Part of a small language model's weights: MLP 640 ReLU, 291M tokens.
MLP neurons of a small language model. Each row is named by its layer, matrix (up: input weights) and neuron, and shows model dimensions 16-111. Each number is 128 + 24 x the weight over its row's rms, rounded and kept within 0 to 255. Numbers have three digits each.
After each neuron's rows, "fires after" lists the tokens most often just before its 100 highest values on Wikipedia text that the model never trained on. A number after a token or word is its count.

L3.up251:091139142132127125090113149154127099053185156154150175131120115096086135118146156112130155171143136136099124130136125131144113097154107141127132118101163127135170087091128172140143111107163131137143124099115125104130113136134124062098137131117099119109134114095155138123136130147164091091
fires after: " |" 34, " —" 13, "0" 8, "|" 8, "2" 6

L4.up451:140104130133178132141108172148102137165101135119141148141116181138152118133098146151103140085074138110093113102106139092104123140112172156115158107170123155092165112150094101123123149153133140139082151143132147154142156129132127150157112134105145141098116136121107120118103114129094041138
fires after: "|" 67, " |" 26, " No" 6

L3.up462:123105109104174130174091086166109154163108129150103118186157115106110125154132114086134105130138156156140075123125117150109150152133072117140135103135089160139139163120158145139082146131126117143158136189107112134099135096130140097107145158134148124158109129125145100112125149135107117144
fires after: " =" 41, "\n\n" 26, "=" 13

L4.up490:140142132163118116178106115103106136108083183154116137146149129117147147145131115114124100088091159128077137120114135101120138167150120139141112141152125151115096144115099136119079185129143128102093161149165137131157156132129081092146138118138127151122133154085111103131133080138131097143
fires after: "=" 61, "-" 11, "." 7, "}" 5, ":" 5

L6.up183:091122162130149127131122138168131162145097105131129181155132147061108115114106106093133137120122165126097099157088078097131138137122113132094141132141137144072166112132149174153124089089141131110129119104161139108137133095130111130143124132095137123115149119125199119131102132123091112120
fires after: " |" 67, "|" 23

L6.up60:122134111093141146158117145166140143143125119112120152162162135104099103123112092125127145152145155113087133132105113120148148129146115154122146108125128181092109138125147110140107100131139161085076143126130159075128128136108113122117136159128115136087123100148165106083129134099096116152
fires after: " |" 51, "|" 29

L4.up336:148155116150132101151114138133097153104097151124122153127154106090135125121151133110124081103067154141130138117102120092130168153146133136136130154154138127149120139120082098136107139128147134106101186146170094128091103105131063115132141108108103132108113146050125113173117112118099120152
fires after: "." 68, "=" 24

L3.up156:096131139143152073149115145124093186082097144154167132121153133102148115130147148175137138107070157125104113107137109086138142123164110132138128133136144129131136112092111119130118133091139133139092182132124110119121119144121100103157126109125129146081117170097145103137147145094132110160
fires after: "." 100

L3.up100:104117128112156159154098111133150103170091070148150161139154116119141125158137093131109108129114136068132115091094106105091130135168102077163193100176104165159142169133161108133144174143129108119136122146153071106147143121123117136107129141117135121146133114118134104130136124097131136145
fires after: "\n\n" 29, "\n" 13, "–" 9, "=" 7, " (" 4

L3.up339:128128135134162150153104112152090166148106135073111117145166157135141157115107128134141135125096110120116139105078115094098149158142149166112154111142124154113112120159095070120109172149154135118113128154160145160093145108162108135122138129134164125147124133131128106110139124088113080119
fires after: "\n\n" 47, "\n" 39, "|" 9, "-" 5

L3.up186:108179136146141114122073102080130137095102156141102124103145125149107129122124148126139153087146158124081151113107151121121125145131110123143147105190147087127130149090097130113101132097157137135133140105105149112127126112134076099139163114087086189100144091111140130127140121132145122138
fires after: " |" 28, "," 23, ";" 7, ":" 4, "." 4

L6.up286:045107194114173116160097113124105164138111120068118137119114156092130154133135131124103113127107152141089075164092130135126143143164096159122124107145126102128109132147104147170124179138150129145142115122120157098101159134120146089134123161117139121150115120121172098105090112139119119112
fires after: " |" 71, ":" 8, "at" 4, "|" 4

L4.up492:140146121098185135115072128157143132171113133095113179164159173098120112122129108127117146098122133138148119121089143108101105155148152117118156111153125113119165138147094142181138107106147154126104176149158140091125147121100138100118129130118123147079101130118190107119091131123128137131
fires after: " |" 72, "|" 28

L4.up109:092140165083156131118071108088128121141130157101160122122123109160167125122123115150098118140125142094118107147097104110131109131108120128102184073144121155126139144148159110176132179163156135135109157149153127089113149128138132086123134146143151119110113133106137098076152090101124113110
fires after: "|" 75, "-" 12, " 2" 5

L4.up333:142108129109115142169126131125130148111117088109173129137139123128126125116111095147093127118113140132097119099123102115097138153191086105147151098132118170132140122108140145159158178137130129135146158124122064098168156120138079086091126151126147131127158146119147103126099066118125152111
fires after: "\n\n" 31, " of" 11, "\n" 10, " in" 6, "=" 6

L4.up422:122122145126158144149125143162147141115108085146144170105147087140123108131168161130119132114140132122117048106112075107093175112109124117152196124157109146157129159094135125140086132127160127115127110146137082117105130111160144145101127110117132118150118148138150131092122132135156121126
fires after: "–" 21, " the" 15, "=" 11, "|" 11, " The" 5, " U" 5

L6.up161:106111182136138155156132110128112148163094159099108126150123146151133141132136112128094102087123127137111123159113083123137183124132111165123135125122125131133166127108135107174121151127146145113093164148176103137123193115136127108143119146148108168107084130113135080047115123139100103113
fires after: "|" 44, "\n" 8, "On" 6, " spent" 5, " |" 5, "\n\n" 5

L3.up18:069117110173135117147104099140113121109116108091133145115139123087117119104130105122139116145125138120107119105131148110126139140123130115139157127119133111135100130142093133122168157150134131134118150078128109135126120126157086161092146095194120134112131119095145132147152100138107134201
fires after: "\n" 77, " conce" 5, "." 5, " |" 4

L3.up539:118160123106126137146125130070123159119133093133138092098156107111147119106107120148152117091146135131060138112089126121116162172109148098107181089131160127127145141114137129119096139093134153094145085131167112102165174119121141158075143139174181127105132141165131137125103127088168104114
fires after: "," 61, " and" 8, " in" 7, " San" 4

L3.up115:155161096144163095135098129110116138119146116110162117123135109127122124112147162111127173130078143117134082120133136102109129162168131127120116133123148127085100111139072122142077150131142147135102168069182122110083137134153097117121129131165137135074144092103127136142153125126075104156
fires after: "." 42, "\n\n" 37, "\n" 15

L4.up457:115105168094174135141081142118120155140116142079144103148125158147156148117139151169076156126110119120117124102084104071115122138123118148142126127154116159086107105099094103151134141159152141135100123148119146073162173123123155082182139166125135109146100103102161099107108085151099103150
fires after: "|" 88, " |" 6

L4.up122:108154147133151143135094108099086145120112140096129140148110157150113122143132141098065140128113144168077159135086117125148113135141117190175102138154115131129175143106130127156150168099189154129130129149114180098132137110115168105134161142095113173144091114137155122100134117173152095094
fires after: " |" 72, ";" 25

L3.up241:102133164153147131104114087089086127094140139111155181140103149132128113122119126128090125139115163124095124115092087103162082149149092156120134120142121149109135136137142129161123135118163110155126153127126141068116104125100162099079160123108116133132140119090151101136117085167085073131
fires after: " |" 21, ";" 21, " —" 11, " 1" 6

L3.up88:173098093092190123163087084166136138153121113121113101115155128119116135141120082124138133114134134148141126129119115131115113159100120146094143117171105162135123163197156129145121166161127131131116143139155164128111136126111113147145103143097200132150131096138145065139068087114130136140
fires after: "\n" 71, "\n\n" 13, " known" 7

L3.up287:109171129170143116168086160132103159125122160103153104126168137132136130135137143170103129104057167097113115101117118083139143129163169159155133127147127134142139120117092076095100129134179122113137145136162129127118151116105096098131111138144143166077102121102121100147136132094082120122
fires after: "\n\n" 41, "." 40, "\n" 16

L4.up303:106143120146131103135140117112096125075115117153108157119102138129078107122151147069120112112100152156114123120120103151141134139085112179152142137129149148128156110091122137159124142087153135139116143100088151089145123130079131099101161111123089177094156117077145159098101150164121142123
fires after: " |" 50, ";" 32, " —" 11, ")" 4

L4.up394:162125120151181115149130095137139123144101110131132146106145143161160096118124119150136121129122128108071113093063123098154127160144147120136135112171100131092112128129117108144121173138142172091110119110128131129097137107124129157110152138103158132128107135117122112163111108141084063149
fires after: "\n" 47, "|" 39, "19" 4, "\n\n" 4

L4.up528:126130165104153135115077131090114143152138141080156138137149142176142130111101090149124107140119143131116136132100092082122122146118147155091169137165136167121160109111086128160152151151161122131114141157123140110148143126136127103137082148149132116123125101097186085087141068106119102096
fires after: "|" 100

L4.up338:087141180147168122158114141142105146184153093113116157161154158120115141108147122101119082096099124130150149128108087116122156138156129164114139112090170153082145128143145157193128124166134163124098130131165122102136180121119127080121131114140117109137118102123106070123139102125120121158
fires after: " |" 29, "|" 27, "=" 8, "\n\n" 7

L6.up31:119105120125162117148112115122141139120116097121164139074131135129107113149127103125116129127139145126123128122108093073132119124107120149156200056153099137118160127144162135143131179127137118098101120124144108155112135098127162147118130142099147144154161132090133115131077105123100085131
fires after: "–" 50, "-" 26, " 1" 6, "\n" 4

L4.up625:140145165145118132151130128135129179127105165102164153155138111113134132121144102116104112111086134132124115105107065111150164141156132171138167077137142135132141115097124160184132145163156120105115157149106164141152115106129149116096136113161105099112108098122145097087133151157135096130
fires after: " |" 47, "-" 25, "|" 14

L4.up281:098157108104129157157106109099079141092131099120126122139123160135125146117132121148080150138111114154064102142086133115141130160123151133103142120157116123140126137126074094141087141124165128120160089165140130094096136115106171111166117139155152123127103111135163100114093139147142146091
fires after: " |" 36, ";" 14, " G" 12

L4.up343:143119115146140086153118119114083141105138157129151132129152125103124125120147133147104131136065191123113130150108099101138106144135085117139140116119153115154109126102132138157143142084149119137108188158150120067110129122097103082111126165086113132108115116070164142113122117098136090117
fires after: "." 92

L3.up92:126117105102131118114116096117166128128146103137086124171125147132157141126111135113112164142124149172106134145069113142118134118152122147171144111119127175123160117117127128137133124120118168135124123136127146095151132084089138138119115094159144098112139129108131070068123130145121087152
fires after: " |" 41, "|" 13, " /" 11, ":" 5

L3.up123:112103178114114104165086087108122154099110133108151132146126129149099143112131128114152089125102138132139140107100089123131100173145157129126143122144178147085136143158134160153137153108135132124109139128162143118151136126147128122110143141129119100112153124102134121133141112132105093158
fires after: ")" 14, "″" 13, "°" 12, "3" 7, "46" 4, "0" 4

L4.up27:165153125126149126146119121120098179095115086135097097127117138115130140123137108118141126109080101113103111131098127091142133196117147149085138092137131154054121152155167124114109212145145129093139180110147126138110136112153129094100142120159170120100136144149129127108166107129125084139
fires after: "\n" 21, "′" 19, "″" 12, "°" 6, ")" 4, "|" 4

L3.up295:128129120096149125176080121148121170140107148101148132147175130161181123120142108131134103115089115112125119097106123074089153128133146139147128156136097144126093136158094087117117143148148137083083147131134140153118106128160158164154157123136135096108104140090120107150130148098096076120
fires after: "\n" 59, "|" 25, "\n\n" 9

L3.up566:121173120144121130166109113135172181093113119099130140089181122169098138115168100116141116121108113109133110110126141106111114160121157127133152123156119102121137099142095138118104149135162143123112224112131144144143127123135078143111136109158159145092130110092137097142156099152108089148
fires after: "\n" 90, " |" 9

L3.up344:105102160105141090103120075117122153138154157132107102157131148113138110126124130124148136132099148142153146124127087116156134172147120160126121153131157157078152151124097150133122176102124195131140144127165116135114113097180100114112111119134130160126188133137131119133120104132097108129
fires after: "." 60, "°" 6, "″" 5, "\n\n" 4

L3.up24:119141135119118124144087050111103160106111150153126103160117122134108145145097152109121129131072140142096146137081129148122125134160144160091145128127142151111152136155071112137100150095150136100114109119121164113139108083077120116117163123140154139146129105131110104124133144150144118141
fires after: " |" 30, ":" 15, ";" 12, "|" 7, "=" 6, "-" 6

L6.up603:159109124131146129170076124088106143147121098111092146096171128074136142105156137148128125116098100138075134105109102150141151128143149148122140139171147112122135117165139115141107155104122164098172128107137119095141220132130127164109095155115120156121093100129156108143093090168134122162
fires after: " as" 29, "," 20, " is" 10, " (" 8, " are" 5, " and" 4

L3.up332:105113169117180148174117101102156179135113110082149108152173161100097131123116057115110110127123161162116116123120117129111123162156125139088135124141141178099121129116123162112111161125129144137132133184159099130112133106116082137137132127117143128154104097108135085143105131099119139113
fires after: "=" 33, " is" 24, "\n\n" 21, " was" 6, " as" 6

L3.up107:105118157161135099181117145137111145121124145148139126150179158119151115123132104174105119117063143131130105110111070093083137116186124148113144130126147148138113115101124109140106138122145122139112158117177129118082142136125111107115126156108124137081100101088151083141118120102102089116
fires after: "." 89, "\n\n" 8

L6.up259:126137095142130139116102108128151136111142143114109140065151129171140129084145114110152078139119117123126107086102136099121098124128121122114155098129119144102134156178113133131155168156147156125079178126133088120116145150097059077135141136149138176151130140133178134145087095140125146173
fires after: "\n" 44, " such" 12, "4" 4

L4.up84:121152150120143140149078127114095167148105137104151125100113151156132122125133098149089126105107151127100124105072107084148098130124126136157144120154125136109155131162123095159139159115189147101087126155179149137122126106134111131108133141123151162153137131164143116111096123137116103134
fires after: "|" 52, " |" 4

L4.up43:101113164121165147145084100123085154135103121073139134153129179152121126145120113125118122150126143111166146111121089124114139093120150171122162066119142145116162134136115130169149172165164110134115132118123094126100149111161148026135130138125127139130121077125159087102117125145131129132
fires after: " |" 51, "\n" 22, "|" 18, "\n\n" 4